From a checkpoint of a small transformer trained on Wikipedia.
Training: a variant of Muon for these matrices, 8179 steps.
MLP neurons of a small language model. Each row is named by its layer, matrix (up: input weights) and neuron, and shows model dimensions 0-191. Each number is 500 + 40 x the weight over its row's rms, rounded and kept within 0 to 999. Numbers have three digits each.
After each neuron's rows, "fires on" lists the tokens most often at its 100 highest values on Wikipedia text that the model never trained on.

L6.up329:499467586541506485471485458446518506486455529581425541535434479488510472407457507485597498447484487512508526505546482508453472482569510512537481500473451524521499467460444574482464553525532484503520486539535524420422528514527527408550439544518465443497459463487510503534529499548525488446518556567505484505455465497494556486431467539577516476527486507585529564456476517510476443526478521453548502567497502493518531532475431550478508452463514491527580494534520616540496561477447518496510406480535496492496507451514505500553517570570587500454479452541495483515474495404506482487
fires on: "5", "0", "6", "bo"

L5.up517:380482558576519513548434505536511526532496548509531474491484504471438514533583469504502448469511535513525520475511489493468445486436447553521448561388494456484437520544537582534489553483547528474491548508455456440503556497570419478507485488506515524573516469471562459471459466508481454487499538555493480496528571504526465526466500531448549506403475540503473555549536469530509481545442556457455459488572498454528423470482494529519547498469528532574509480538568519487482478488463494484453489544479566512445407509528449507536498525543455471483528577441526529460476512449490476451
fires on: "\n"

L5.up364:468409571433563526503489526506436500499516513479506435495527487494455464451481521548536511516500551522495491462480494550514460573498552507537427518515515564533532476430491579476512533495509388544471527550468499485498541462497542514524538490493492583542451490503462480492519520530502532379525536495532475437541473490519480501498541548489477454486469516543518481469478524526495476501481544512439489564486476473426450520545522463584439513448515506540368494498571566539519464466430489480453464403604550470566477465488503518445449541491474536533499551534495464478484468422489500461
fires on: ".", "9"

L10.up562:538528498561530470560557541515575498537528486422474462406517527444461485508479536451565515521554523490543489519494494492488458442508519492510567425552537463552526481404494597514492461457479546533450526537583460502537476413420459456541519523529508480433515442544502554521456488522562526449519504535481469495445483541432534467487477491460491516414466504479483480449513472407551502531539512476487449455568520543507472476485502565527568493431521443563511530482500501528441534519503522509541496467493597521474406557505477527527496527542520542508561486494484510488528507539452450458
fires on: " ", "•", "sen", "qui", " she", " She"

L8.up379:513472558514474454443531418478575520487478515493515568501521460523444498429506528493515456561504558394480534495521522438433481530502522461515482542449447476438469436488521558518505559520554434519527465522491436505549510488578466530565576519506510443508480455490448423628465531563554482520495487530539467556433444470477518570456422460519497535510496511540525513508519535514518542453493506467506500534413549491531511448574471539524480467493519570531461552469472478488493564460519526473523497542532510541417518454504573483508538412537460492483478484499490469533487505501477558452
fires on: "0", "5", "3", "har", "8"

L6.up688:520529548541527438515445544491458558536423544523493482504559531473491485521535545541565558476551530546481515470493501517534436586441504450593468517470575440526537544538468494464458527479509464540468497545502493559499573461492479447538466506389503488514477475466505497550483531521474547481600519499527475422545543454563452497508533496438482456474484484495473459468522531518515516534519543493527512528460482417505459446412465472515532472478573423511490468508504551551384498548510494460510503452551481526517478538523506512456447549503503516522477480507526484506589430501409478425
fires on: ".", ":"

L5.up578:481454543447493472460464495471481458563480541519463524492497433552538503441596500419521424473477487504501515451498513428476478564520468475575553533470441489491564458518410475565525465601529476440499525511507496470459521467549488493541499476466482495487517465512545455516446466459502505431552494545448535493482508459534456571441543608537471460457465502505489469506456523486487540493445537538528510482537498484512508501541503439540528528553501462433492496606506558461443477552520478535518445503489519415488557499512477571527530577455458482456548457590446489481435491490502504549
fires on: "6", "5", "n"

L6.up369:525464537405540461533409499518449434431514511553525533488499535498547497519503478510496527617562520468447512468518476489532495448480522523458413525477530576516465532518504544530507546503478539465563523452538502491478508463491566510550544538535453501516492539528462447548405523429488596510532477583452480488508471519552468466439499461494498510449441413535509568398517438475577455523487524514486484557468527434477475468476457524481466459479531493457454442536543575454498511499538518535574487509478554533486470538463509493451540499498491537447486565485479476479453475539461533542
fires on: ",", " the", "2", "3", " "

L6.up457:520440485492484585478536552467483487477553474548536545465438494491480436552493520464530454500532540493495519498566513447467422538456530495427473515501508524453485479453509527544501481550535506493442502498553496505490508492547536541488526557453518444548486578445546474503539521547546482457443512575451522461544475443502486503533520445587480495509587549548449460433484503543500495540461496484571527411509586514514513455506473518475504484432433516451491432470435501481462486470573453534514456517476516511438470516467451500561469602525382501547520527538553502419539495529492469522
fires on: ";", " —", "0", " ", "4"

L6.up253:508432509567542438460440515538548508589510551477578462548465497579442495433541460536541490561507479481548499480532486471454500579603417529515508508520456478449499538529479501498455531477545429532477500528463476546496535463559501518508515452567505536536439568480497549503410472551484521500557479503526511492551509461526425538429488531472486513472482461452517462416427504510515458532541484526466484477498577458464507526463452534569478502428548507617503478515513526522461469496473564485511493485511461448507505462503471484499461484473497455460497537479541469536463401502448502427
fires on: ".", "\n", "ld"

L8.up655:549413490509501438498519484510555498472530455574426470506464449454457538543473465537515509497482539414539487481503507472509469481553384519505497524470554571469501511417487592533494517570496525491494472495495498524537523458508539478566446471465487507483474473508471457498517489546538522489483516594544499470561486518452458507504495452466514499509552517579460445457552443423508497553465539527503535483540534468522520561457414513529531440451452458463453508551442532503486492479575514529531499449458549452511527578488513449529513577496487578478507534424453477427547461550414494487
fires on: " ", ":"

L5.up190:645524451566476499496506501523548490549472546593540476546469528499493530548534482478512515522508534496450460544478477420553513521471444534488531501509517560549494476514489496510477520470513476462518471431466429513526557420581499486483507490543448519470462498507493487495450505542494517431513437590550501552544509507482428479464499502509543495477469478434418435464456502476509490486548494498520504493521517480524473500506494620487480487524541415557498382533455579481458526513538513444457517500533501467435434548468523461556505515535564466442521433414520473474526493533440524512
fires on: ".", ":"

L6.up712:478457553528556476522516530468545505522481550525523524547393548551512481449521533524473475502563482463539495368433578519484518504510465460569511544464520443501428477520483563495486484560527488522452556568510476551493473498436488486513489484497506413526534521465571553418502528552540472454522469531456515424550486496482490540492536515484487459475471444454477464520525475538535427565483447510566440356481532487476536456506475532549521569518545476512492479514510470533485535444522580469507482456497545436495497510454473557526472460530421521511490535521529484492561503475533446477
fires on: "\n", " in", " of", ":", " and"